{"n_layer": 15, "d_model": 320, "norm_place": "pre", "rope_base": 70600.0, "lr": 0.0114, "lr_mult_down": 2.0, "warmup_steps": 46, "seq_len": 512, "steps": 4280}
MLP neurons of a small language model. Each row is named by its layer, matrix (gate and up: input weights; down: output weights) and neuron, and shows model dimensions 192-287. Each number is 128 + 32 x the weight over its row's rms, rounded and kept within 0 to 255. Numbers have three digits each. A neuron's up and down rows have the sign that makes its largest values positive.
Before each neuron's rows, "fires after" lists the tokens most often just before its 100 highest values on Wikipedia text that the model never trained on; "fires on" lists the tokens most often at its 100 highest values on Wikipedia text that the model never trained on.

fires after: " ", "1"
fires on: "7", "6", "5", "8", "4", "9"
L12.gate222:149154091177135016149041113115136084173113105080117152094103142108106079127121116081177115113080057117162128156166105124110112147106126196102126134079139198121163107115106076105144146107107074084113134191120118144138171135159141181198091101148083118111161119112133168153137115147140056093
L12.up222:146143090182063124158089169136114104163146103135154184128141170131080150165113151097123186099044132082154131149165137166098120169155145130132167076159107120148200136070097087110146113105157154099105144101101117098109142095139111073142144193102159158077112105149192142153131082098168117111
L12.down222:083170076067116169078170153137164134103096108151183145083148115096117067195118175111127101119162169152128167166107093142119106114148129089096085074155208109122156132160161137137172173160060119124193102098128138094133141089104150133113146118097149105132129093174155094150146092147074138187

fires after: " ", ","
fires on: "1", " ", "2", ","
L9.gate343:194090105075132130144138072061121099148157139152069146145130160076097132059125130121088150158161138132106113170137144146127102155168195161125176092137114174149105179191158092172117159082161167051134134152141125126090096154147078131164124128099095156090108100171091134121113192208134176122
L9.up343:130096115106173151255088182159140096120112118180119114132088128140097178117130153114094112135101134105171173113154203146103155107118143048155100173154145111105128146141199144136110189125140071132122103140089098104070088114187115104113134100140097144101133167124169082093126141204164141108
L9.down343:116080131123143096140128126106089099134168098080155122085144140130120111191065112090143106123056117126163161177147150133151133092123098160205147118144166131097106146090123197148117181176135128152114114177130143171171157135156150142173110095083154124161095104072169128086121114080125133125

fires after: " ", "1", "2", ","
fires on: "1", "2", "4", "8", "3", ","
L12.gate9:108164109113155094112150143080138150134129163158100135138115145132160139054176170142085195143098164183136062148080091097131133182124111149137148160079079120116144152136194131076137113177203124123092125088079128143133150114141156117094167134112114129150134091113092122079092119077135157082
L12.up9:122108075108148123165174186152076157103123120146107129109160180167204132125121122105174107158100155147187138068111152144126139121128152100118115089110085131182140125152175146110095109153158133110188085101102125161095173144141085114156152114094065100157174164076171126145121171073147121128
L12.down9:103136126088133153075086162103137089099145149117131171093120124168112097172113137128121120180173167108189175159146119141066157193119181141130145164103106171137160147151144058155146158212116133100142128107135097128084133111187057128117162116141104151147118061115191120066124136193126137114

fires after: " |", "|"
fires on: " ", " Date"
L10.gate436:125122102073060093147108176167127201138103134164113112117139185116072149199089146078086123113091105137135144093133085057124125098130117094081167148155116130167058151144132144109120100087187146145086144095142170186145097093127147173183198118111119121124134112140096111191165173151083080069
L10.up436:089169144071144119158119146170080119083116135122107105170107055221079134135084109120132121169108110164021098177150138131109104127117169153161116087059091140118077161168231146150134145069147098118176123122103149090141134107113114157144108165147075052138122156091101111128120092140138139117
L10.down436:113106164147162142134127115090164139121073133155155118125119101109096135083164109148159081094065123165073153106168145085145111129118094066114147134112118152118125168126183158160135125063153133141174133122074085123091146151147134161132088151134108226132125171114096147183098137138176152175

fires after: "==", " (", " \"", "\n\n"
fires on: "B", "F"
L5.gate88:165102130151140127135107103080091099153127153161106079120120081112160103051133154152119140039108086135117199128126146137157103167092137188157117152211142118128103128174126143079128134102131179116127105127088140160163150139141117091174192119152103073102118125097128121149119138117162122105
L5.up88:131131110117157127091129118127083091099158119096170149158135087125131136165088167135073098114125116086127145178163184107112176098112114090121159147074108158060102097143166059120143133107207143121174123107133127098127106099113120102119101148171035106159152138173106075206074074088079118131
L5.down88:164143107123155120102128172134107125185083143189080158149082155120126061108112081056129077128166102193074136177122140154119064157110094156182118108157159152125103141180152135086129134114130128148083072136070155125113096142179147140137144130154124127109092128089147088168100210132165122125

fires after: " (", ".\n\n", "==", " \"", "\n", " Al"
fires on: "F", "W", "-W", "L"
L2.gate114:143123113101158132096160118115135125114129162194129121123137114129102095150126146222100056118091060144156165117088118144148167112065115135177067102081107120123103028130180126129164145081118148097066105182180123093083201094122124131174215128140064138134119135169110142180091140136083133149
L2.up114:093082101087178071099134112157127147138103120151166080075149126135103111195100142145129139126071138142150121160122133206175154134072121114149120073126101171105129097120162117153096161135116187145115127151125110135073093109130178127211200094125069113135086106188101152193118106115078131050
L2.down114:070127167147137114114127164163114105134091130148141109080107112126131160114118148147135105152185126110101092106178115084168132145160088114056105078174095131107159114118109190186106094107153138169136124123134129128159096095116128116120167129171103136141144096135154157064169187122215104105

fires after: " ", "\n"
fires on: "1"
L10.gate1157:105091079136139077129185087105145170139090061128140092087075142172143187178128165130162153119075153114138233104091142103176124191103129151150143117112164109169116135137105171176111114086136117087157095158123112133132173094095112135083165097174110165118161079141143080118114110137117137115
L10.up1157:122101153146151105112142148159200155173143108134139150157094161153166119128113162144106137141084123172078171147155212116162109107124180121136126136131138158180157108070095101071142102130171143096138092103091140126176164127100133116119182114130191152105139099097147098131123125117147123179
L10.down1157:076157124193087172101202090185144200112152194120106155116085137136113102136129067117123127143124136136184139143175104158093122142108160136099102099111160089145105159088126112107161122161181114197157171165131090163216150131116152122101150074127152148115165130127198087129163131145150114154

fires after: " ", "1", "–", " $", " |", "2"
fires on: "1", "7", "2", "6", "3", "4"
L12.gate603:145119150167110074177174177111139125168133125148142150119114159154098076139138065147002138157130142113072131120141151151089103146162160195041121142120083122136143105158127132121084138142155084109178094023155123084155091104177126130135144147174095152133132099117137079166183097106161113108
L12.up603:197201103102138083062090096151111036171149134122162144073168144092162139156132131131176095123151125111144106137162095142121145167083147104121086142074105128073152176180139151136131138110139141125172065167124113113123172182197114145129147143110142166207152088170142135148101163045116094069
L12.down603:117102120146148108102100192100095144152125137154133159094160079150188113112120106071140149137170144091110174161101112125105142119136159169054136054150095131103152145089149128087110122196120135099129100103134098174144147075115088141111145107089140184201164179166111111075174178116067121096

fires after: " \"", "-", " (", ".\n\n", "\n"
fires on: "C", "B", "Bl", "sc", "Don", "b"
L2.gate626:095108131156140122119172126122174099160145096155109125162072126083221133143171124176087114068159060098136158152144188120119070128067052157093124112099155147128101090150162129155142111151127126126121177080139146063143155118175142101173120125138213118121138091174137115118071113116067153179
L2.up626:117114147130138178145104129111152112115109140136120117148083119070143099185106167142105076150126118099101149157159149138096116147145129141155098075085147194144087129156137082170192131117099140118099144166139096106131103135136110100164109150186117064103136104146119087125143137093109143083
L2.down626:157136146144130126117113124204137142114093049134131078182121102138119123138196141112110121122185119097141164177126122071134137170107123174123054093147131172155137125166216200146146089114102079100138159116128173121130076141153177114109107117125132139079083108122094107104114116116128128148

fires after: " |", "|", " Preceded", " feature", "2", " •"
fires on: " ", " by", "6", " ID", " Turnout", " place"
L12.gate1067:114175158114131110145163152129107188068119155121043140137103112128114151164142134089077090112109130142114118119170124177117171120162131140089143083118092167139054080151116064106089122090131152105154171083154151126139145091130098101109183129173143130156203145097095093136167134215080141087
L12.up1067:193160140100084167128091196097113153132166077099113078082089062170131200136122120110171151120135093147157127156150169130125139142086164123097075067119146068088129148093099136117106128116152148150154120153126117122132174110127148127140177119163172060088172124035087148104150107141089116113
L12.down1067:146159160143111106181097150174170096116143148127139154134118072139174136134115101177155225173126183107080111119130163116135131064116120055188115153127191100103109121105206177118104153085100154159119080122120138106129172122137165096100120130134154140056134143113113155184131114138173138168

fires after: " ", "9", "|", " |", "–", "1"
fires on: "1", " ", "7", "0", "8", "3"
L12.gate138:088059100071129130117129095101102126199190073124174126109122101112155176129141187176110154075089116090098142121126178144131142149090110156164061112177151107153145206163129125124146139070150149061151165102104100111130098110129184148158146150145081144125111111109124104130143136197127155161
L12.up138:092082136157138120110198102111089093114129115136134207071120110101107111069138078139138115087135186140101104088141222208058117089171104183149171127105149153117111090127083127128107142106068127166153133125125157123136118102147167169176121156176086102170164109129181095116057155147136145163
L12.down138:131076132120140130158148122095080104062097156154112177152171098129126125164095101106138114152070119127203080155147123127110157153146134133131121131142130171145050133155140138149099086109126090076157106107120123183163064152144157132155216112142066123124166093140184156140129103128141143108

fires after: "1", " ", " (", "2", "3"
fires on: "2", "1", ",", "3", "0", "."
L9.gate246:126161080163045164141122130088087156115076156116123195173180135118203162148115114154134116160094162138091089152131124129112110145130091131042174096109160130121144131130134108117091090152141091116171135141155138119132085161129183136092160092099119135113150123062103190112098140090133147126
L9.up246:106126193137140064130109119169131138124120132148173045092111161160196145164153085164126077170128186067062142129165096185165127120157174138118146109173126123145125202119058177188122090152083154098178155154142056085042200156108177117175180153114101159185161100151102141111102118076099166109
L9.down246:133165111151114160150167161082132118080144169174152141129079119116153120100114092102128152161192091101111137130148147118089091087169101147023182111092123111151182124116083115120069186156115158112183073126098118112140120180115165167131171131155157114083144142165180136012137112135153116093

fires after: " ", "–", " T", "′", " |"
fires on: "3", " Swing"
L5.gate684:102084096017122125158132047076101107100138120099133161165147142170133058137127153092120093099075207121139180126156118115152070146167160130105178141152112061133105173167130125110128137091109127182100172139132156131138194110086161152131108078152148144123179159125162140115154087137123126172
L5.up684:081124158092105087176175120148179129094105138106130122141140093096113080121159092168096097129125134138114124118090112101147134104115115135158132105146138064081146165108145112075059128137172076160159110143120130208143066175124183092071088103138116111083179150165145115081064132069131080125
L5.down684:089113096115127180165115140114131060096060147165159146088123150142183137109177129104145187128129125125103159164093138104095146126124138106104135146172143174104137141122130107091096085157124042130147145105173206090126143138096138165116169122104116089091127125105101129118158154151147107087

fires after: " ", "–", " ("
fires on: "1"
L12.gate954:091167178121130072082190060124121144143211148132096146092168143168076126086120072059136163116073160153109148121132166195133153117144081134110067105117142066163085124136101142116161082170158113116175113128149159201136122115128120086197110125164066150110110142162130088067135181098151127129
L12.up954:109124138078155031136135163178100144123117128145145151148167153109097108136076141099075137127126124132146145148131165129126156116150168103160053089117164088166141166124161100138084173168102137117095118022101092145154107118170179129156167145107133127110153125119137144117152170153123192147
L12.down954:090179132105070135130142113107158091150100098144100169107107137131119123129113095174137159132130119093119077123125098197085146096171138099114139137124148085105249145128108150181145151108106095145116117075092141114085120139126215125113123122110089140160115143107134146137086095195073122137

fires after: " ", " P", "born", " ("
fires on: "1", "2", " ", "and"
L10.gate892:120130167158139060159170119157134180103111157170130148161138148117136150101128169122121208074115116143170045168076156058087150142107147123140148123104171155058109208091227095155122161085120110141137148182104164135078110166107177138123174139124134133079115138135068089055117134179114146203
L10.up892:126068196120171114124073134144155171143142074100152150061048119130099136113124181050109146151118133154147133202093143106165135150099123176174152134095093138102044156123156157102107140127117112123129130109095096143088149150133107152082143123117112180158080123140059129092116128064187150181
L10.down892:123094140103151110120144083131151078149205119111096105130128126124119169125096146061143155045156093107127134115099155096143114094155108123162114067129155103193149168088164149182103199113157112097113137165154132122110189127101093084070186184176168135083089106087142090128141190122131079154

fires after: ".", ".\n\n", " \"", "\n\n"
fires on: "A", " A", " own", "a", "An"
L2.gate67:129127085193150138135110164090158113189130113109163153174135152164129083131159127136088154089108092174145169154138146144103115115105129155128056135146061180130142126095167106093165095083151196103159165117089180136101052132098126126156091121091117132155123091131120150127109124147051096085
L2.up67:149121095194160161155134047121198136199090117134128125140123159154149144161128090120099181124107086191139113127094165112099124135109126120172060088178059146135121140115154079120119072114145146075107153121126136116109048103177156100177106159063121148152180083106136126103115165140139142132
L2.down67:101133077117109126135145161113168118124143134146121165120077121134125132098136113127140115137153214108123109051130099110142146081155126151161197099160124095132107132135108155136136107131128102092125049136139121115152164070142095103152138154135143159138154166096138085141107163154123142123

fires after: " ", " ne"
fires on: "2", "4", "ur", "re", "at"
L10.gate668:086160147161136081096120147153142162114126126144155147139155123149156098114144139118100172155194179183115096162102162167119160069109135087091202133207120151120108075102107160166128175190149180094147124152140095093141119098115179109137218087155149094095143137124103084129154162118170084154
L10.up668:165133156111187134131081130121084128172148157154187171135084154152131127131123166139099172166116175166138139128122100090140106179089145054079174119131104126155185118090074121099142149166136107087093103185127124132080140135139137086184187110098095113136104152120143097132130121107193161143
L10.down668:110153159167070037143102147121159099106082121178162162161100130145153141113163182129112167163138182130118194109104099181109133123121171162117188133155086168133169143099158140108080118128158145121150141157144075162122138135124193116158180142151113124194162057130134107184121128104092122092

fires after: " ", "–", " *", " |"
fires on: "1", " (", " "
L9.gate154:140104121068132118110157077123112120123144081107145122131145158124134149130081177165090109097077151080116141072069223101105114127170176091079083160144094177189056139105116124110085082057195156148118149181098141173160058130158185172143141111098087077068164085111135148105106148152120153083
L9.up154:111124089105151062138196137137108091149160159110136167087115099106115126133120163097112126145086110121068166119095105108126085140114152115135064111143077114165088168190114113059069113149147106132156111177081112180193108143162130157186115120112112117120127131164122141112107148154114157125
L9.down154:155159120078100092117110132083099141131076129134138189047109164126157145133217145089152129050067137073087109170141121087138080091111091180116131130134135097156107147047148137164198149125123145075121118095098133156119155146155145140133140191120079119159124114119164110090084062169082142168

fires after: " ", " on", "On", " |", " –"
fires on: " ", "1", "2"
L12.gate1138:144141125149154108086115116170136075142136170139143168160199148108110133133145121138114140142127168166104080161113136163131174111127152127112124159077087119076137113115117119164152164041174107147128159085174103111192132178136161080159152162095151154093140135160155142128115133100097144154
L12.up1138:169141114085091137057141118196145107118197163141098109142152090105074175126204177199096123120151177135178127081072121134116139082149125150125107101110121143131078113174127167185089124129104132166116111161156075112197164162192103141201131140068138224075121114158165148154109141093128145125
L12.down1138:125128076097129179141127109127120141120157109139152135115103106098150084135159116114067077149150082173166193099075062181086143119123081119111127145122128104143194112085081183119162122157139125125109168191157123092132090098111119156108142102136132103133108113114181149161133154121166118131

fires after: " ", " (", " $"
fires on: "1"
L12.gate197:134083163083130077161130099149179104151114101137146170105147151128151104089139140099130141170154164116079168163162175119099104137146119127112097111136104142149088081146133185153181134112061201122142135101127129098125122136127171173172181082148101194157120096117113110046198107123106127145
L12.up197:159084141084155129111167114168211168154143081104147097166113151103088140105143175142161118194147074129112157181146198142119098106114130178121137151167122119114123171131145086168078139065149130146130105124107118135145097126085085048183173106165139127112082155096149163122133124160079093173
L12.down197:155155097097122147132131102133133204076143156124176130117127140073103096140171112118090143108182129144107126142123155124144194130107145181117107084097080146122156101093101103106155129159139104164122094054170127083189138139122156111115160099058093118114151118127177067123138152089112170144

fires after: " ", "'\n"
fires on: "1", "2"
L10.gate644:163168126082104123137131138154162098148131101165119111176166155165146126126131095161065189141123145089130118103149153099104098121104118188132107119157124105107150151162126200098120087080178062227088151153132144149148095140129160191146194107094152050177127197123089095062162073082152118130
L10.up644:047146179067185083090124176120135138137132124169144115140099157035129085107143137165181143143131141129129097142073138097097121107103051123126087139133136106149071111140120122121134105038109110111113192109137146158190151156133115126174192079132108150161137152164154122060135070125046127154
L10.down644:121156117084127143131081108123156121137120125161159093103161088064190132133081158102122060201214174093079161141145149137129179095147117139184091141160112119162216135090117092147106113093147080093139151098154156140145204135171116099111169109115095100148144161141106066151154118147075170103

fires after: "0", "9", "5", "8", "6"
fires on: "th", "s", "al"
L5.gate968:168057132159165132151177151187126147154144115140132162116130125140141114107138152151138109128148139139110146156110153148124143150178096091197108094101145095046153100115179149135173120111143193199154087185095122136118152130158153140214181169128168105091099103118086153144129102104194131126
L5.up968:161162166120097112132089081169151125181129119145093162113152149107119148149103073159141089112152109138103119102164098226138129115116105096093183089101162124084202117157139181149152191103168150123182139122082091110161138110158143175170094129112115179078102097099108122155159179120097117126
L5.down968:185097140160190144127125080115125148083195147136107108087197150171109121136078119144154100159159119098155094153169099152167119152166160114086048144121147077163108067122150136112175126092108124124121150135135143115097162168128147133143155112138094164106156143255158132130140134124156157146

fires after: " ", "0", " (", "–"
fires on: "1", "2"
L12.gate1036:109121071094119075134147149131084132153134114117107120080184168062154086122074132111127141128162084123167085128187193160147174125153118136150123146145146093088067179160152159168176098139193094089137166148165157235113136076141135141169154042129116086127117139178118171093199144138105146115
L12.up1036:087146074068115097109131152086145106163153085149170102095169150157210156174143136091093175102159113125146074115162132138137152108125110079123091145160140158110152163143119126085177079147154122158156130119130070202105130133179165154145149082114097166144119113193141156099109125165094185087
L12.down1036:176110134143100148170153138125116107059068157162141142103154098144113197164122110105113096110101133128105135186105070118128115124125164120122154141093135096131101162132090144203156161140061118141170091122131137125083092167147128076183136148125069079085138155145147141160074099138115130090

fires after: " ", ".\n\n", " |\n\n", ",", " the"
fires on: "===", "1", " ", "-"
L10.gate273:145140155129119231158075144113149134105138170119127126149101137173069084122093128148148092072138184097155100205133145127129146162063069126096092102100155150139125170174210114130143149131116091094099173109088096151076128153157126108173064143169114165117128124170178156067172119163066145094
L10.up273:169129134090143168144154107044151137149123114142127122072152102121085197108109128091159089101116129141107145192162146121098166118130165128141106122114094152172109173161187089082101205093167067180105117181162139147096073122098148151155181078135145057151106173171151119149155118205109122159
L10.down273:144123153120169098080144122166127112146076189103141070127077125126108165129140168149182147137114108108104105116096126135121104121159091170119136117130153138117146057148145051173093162135096148098130115164144133129113150148153104154089068144128076105124097097182080107108074113135132135118

fires after: " ", "|", " December", "\n", ":\n"
fires on: " ", "2", "1"
L10.gate977:190045133100087125094110143117158179151116160146097076085146141126116136101087070109181089149147166153108160119127147152108126136135219118160081134152080133167061153176126105171139135130198110226181136077149140121106143118168132115145159111191108126162130144116081061149157122157113131180
L10.up977:117085086116131138154120131131068149142074085078093097118118138152041117103136117123059122136063099114120176161133136130112123068092098147104175167104104074037126110178088110148156104072108161145113123118123166093142115081132107099112111127141064105110243166151103049058165132124130143173
L10.down977:163104112127098122148158183142105143128157145120122111128141095073160155160085163088108128128081161123166130140131149136105172031098125085202126122131144145145159188184122160198074112113156072127144134108127088136110156141133174120160097106164134111119121199108091141144140118122128146134

fires after: "1", "0", "9", "8"
fires on: "9", "0", "8", "1", "6"
L12.gate253:101091105120133110103126093132086159162176161159135095092123062145156085060109150148131157151113130086108078186126083218173087160102148115167097155130123116131117170134187100119194167111160094139101133120111144127088132126120114145036128099147146127182092153122092143121143131107094104147
L12.up253:137097164172138121154077104168110145151136147120115154142142188125060140128113151118183128128132171081113163153154113143157134174139103117147049104135185073144147097105137130154171121137149168139127192194093135160090107068140125150145151079150152172136171160121022115068157107109146125163
L12.down253:093097074126107188138079116109135083115098124076097138175171173162120148137143161101115121185162152171137145186076135117130079067128085137149143172154129093117208111097095150123147129180124151107173131146071151146132129084094088104099139098172080124091103137168157087177130123112153049128

fires after: "0", "2", "6", "9", "1", "3"
fires on: "%", "}", " sq", " mm"
L2.gate671:152085130126136115108114149161125088102107159117140177134124086103141137113080096160079115185128113117185145136087193114150118109156139157084160100080156094153083099089186131131198100152073136150110125129099111083094120124167137138141084088178066170129114114138173106176161119143132088054
L2.up671:113191131060133145156127145170066120118137153094207158136146170171073157134126110149089173157159096114179101185089116145122080093156137124108151129134177089162162133156122151111117099124182161136176138101111095100118153079093124140159065113078119100123107154171118095110117139121095105132
L2.down671:131082151118104080074058161161135091098135201211131101159127110133130147130167106140108144140161089111124120085154095171093145060146081121115159148111195174122131153125114167102170077057127158090128135088190154124057140115079095084136110120133140089115161148113116171150123131121144186181

fires after: "0", "2", " ", "1", "9", "–"
fires on: "0", "2", "1", ":", "9", "3"
L12.gate229:184102136150081148092099117132146144126137126147095167149126169125134101117101179158149121144152157109130158158094134121116133122161120185125078127149110167142130133150123159169167088152146088086143142142133082134141115123097185082133120104127086176140132133129119016127100029142149123129
L12.up229:112153140142098162122109133129135098086139186162162140120093110121148110074105174125142181160100151083121145109129169190127148133195122142139110147116123180192136134104132103135123118085142131143140099100126173132144145136168151101157138137112108142124097111117073132194118077137116104138
L12.down229:140163172121143094135153122124161155074134126084145129142213114167128081139103134152113153132189097098172117189126129180149093061122082149153145141087179145153116126196164157134154176175108126074140097105159097106146116100146104141116099193066097125118083113159119076183153119139116151098

fires after: ".", ".\n\n", ",", "==\n"
fires on: " This", " A", "A", " this", "This"
L4.gate562:099136112156134166175154131139151127172157161071174136137122165161187150208136147078130084133129096153113093115159130093074104169208153137116163118143096195100085159169140078130148103132090144104150128155120115124095112122126124111196094121121142139142204153102165167084090101165108147115
L4.up562:083115110046119174168121045112126098133078133122132118096132129127053133133104149114168116099082105133142097120088074108174090140078074183161109039125119172177147167103175097167124093112042184112209105116062079117146140133165111103132182110135113078152174175122127186087084090154132144137
L4.down562:127129162105105130125147139125142144122124116157090179098133063134152147127132119133137123090124131145119121113058140192163161097112130064143125217103144133153134112180058150071160130146123125170105117192161148146134150083134167087134089153112102087093118150183163084096117172079110130140

fires after: " ", " (", "1", "4", "–"
fires on: "3", "4", "6", "2", "7", "5"
L12.gate329:097127077140155112137076145108137077087147122094110128137118133130207082120124083141174125163083122120113176129085117137163154104144214106138194168141129142098043149130131068107150146109128121136140102142132120095118170083041173159088107132077130070132155139026142124118163147135145132089
L12.up329:136059079125163114170066121070131156117169135120125164151114142150176098110100139075123164142205111138182182105126113127127103110117153140168106184141144109114129149103143172114079105173142100110169134172162117105142151189209200168147114136134090099167155092120144142139143102130143082121
L12.down329:181131163126127137136158156092184137158102185172100117148141121148145130164135122127110129080154135089111075133134130186166158079128114148089164182121109134207141123136103028063128137108142170098098106188119153176153118125143166152115124150167140102147104096111142155152167169121127155110

fires after: "0", " the", "1"
fires on: "0", "m", " metres", " |"
L10.gate127:092170145146106090124108125086171163117118145187194198107113129089150122096144152116104098162146104069182209151127085086113119095093177106083128143164198088123164150130118097147112148121137090117144113175123085172151127109129102168123078085086155130136135151185143105163159166152147050153
L10.up127:105145098121155109215171122120157169091140152164162136136129133122156131134160148136089135101139128185099176156138136129127131116177114079137138156170163166137142183116175123150200069134107106086116097152160157156056122096152103089141075062102168185117108103137157071065048119130144115120
L10.down127:102083112114119164156174098204102204085109109155106040105141097135159066131075122122100116189153134190155101075129176140129063122167124099107145150084157112134127137082105149135110110103152166104116128109132127110188151147115135134137124104136071192124153126137104173171064162179128145161

fires after: " a", " an", " politician", "),", ","
fires on: " and", " American", " Japanese", " French", " former", " German"
L10.gate172:093166173123080159193143059122088095164129150085123119126167072152147098098163097140089107175222176129154162042115077158144074142131115125097113138156155118132080089086156097112162158136105124122134161106103143167188120118081170121141130113227095136148137101026136100123127133116148159127
L10.up172:156148165085120151152120153104064057121111186142084113206085082061150106127067122191106208139127094140157116095137153134111119125120152099116137135073133118157076107123160128082147129113109172141101117135105174187127100127129147163058088094110071141125126129101163154149126142108087111112
L10.down172:120154113091094124186175161094119110117148104107088080053104108098047103116137134155059140197129110161103129070127098100071140128089130115129119125147111151123139112100143117143140105152113122164120147142154105095142105182086087108154131172140069115114193121142105111097162122109119121048

fires after: ".", ",", ".\n\n"
fires on: " It", " He", " it", " he", "It", " which"
L5.gate688:137122076055093194121093123123120191078096161100160096099142112177144138137099130173122125133183141114191103057170158124145159133143161077155147077083154131134148127143107095162150122122195121162077115184145104018050098146078172168156160112124150169130175114132175152106103109134159135144
L5.up688:137159153092131122059174124153147097089119140141152093132111141141158093158102142095146144120076124138145136159138132138103111166184121165110134109175114097124128150124227165119100064117141123105140110148159149123179179123108146125157187083134121099161171104161155157076074176085035145091
L5.down688:091171132180138044149144138118133087157159160160070111135125136156093103103162131130119136108158114120147094165172123156135061130133076128118201139114160102125189105109111119144117186125136101115147097178126147180093151110128172132157156138185130151076105067185115135092141155142139109181

fires after: "1", "9", "2", " ", "3", "°"
fires on: "4", "5", "ung"
L4.gate306:127169081146086055178162092119083113076115131038133175135107075087126092166158192107113132198134179158117155120194071098150141131184167141111165136122138109157111082164121126134163155119150148132133119193155123172094137115102124134132121157144085154096171155157145154142091137181110122142
L4.up306:103142046129111122127166163129141122085173151062102186172144150177143123145089104122120123179142135112180145139181116089097113123119134123170147124064163078136100126129118158126163175151156132068118134139121013109156133136084079116066124163108060177117149120104132114123075166059168160092
L4.down306:102133062167188086134121097173151152098098113083138183138160078077158147157113132113171116150224140171116173093108113152165129129149122100163124147116192137159158154127117112154143142107143133140120133139144158106138173102157133081149150124147089088182138101079121148169097147154136088116

fires after: " (", " ", "-"
fires on: "1", "2", "3", "-"
L10.gate1075:120205159112077125142116121092158123148202073166146141144124136175139123132098160076139112160197129111131165125121114166168170099089119112113187164135133104142095134068184114139128096129136146135151121071079155077120112113172120202167105137217125078184114200106087061159168119151166101102
L10.up1075:131115128121114167161160110122087105133171146104167127113118084097123089083152118094105093191141125127064139137067123135177184126110116098136140128132103117085062163161139136193168127181178090088141059095090163109115112171122171101130151140107052160191119138160137068125155129139139090100
L10.down1075:136134096123102035125122169154174187114169111168141108142120218116147130130153169102161114137169169112112212123143122178121111063151091109165111136115155120126175154152138110126112134106119134156101157092118084097138117066155149066125133093108129138136101138154072081134143131146136058122

fires after: " ", " ("
fires on: "1", "3", "0", "4"
L10.gate78:094143140135101131102151098163103107125072101106122090184123117137172111124140109120102204134117183129139171151101155091124154124104085185121160161108168114168114213126132151170121149093109185082135112109123129158197139102100147134132127150126164153117130100175149065097137099159120119124
L10.up78:049091155135090086110102107059167146097108111133120154089134096113156126059110087115094208107144121110114136181069114104150126140087099141124200090141146085127085137113151146147174168118187098101108106128090078084126171150149163141141123178151167103136132138113090101122070139099112115168
L10.down78:103127101181168137078143173138147139162141159206133172153128132095115130147116130068128093076200128162081113179138141112115146043130150143149106091142097071150204123107111111124124147144107108164118098156142128079202151170194199139162183078090154125161129111125164115058114105150130129149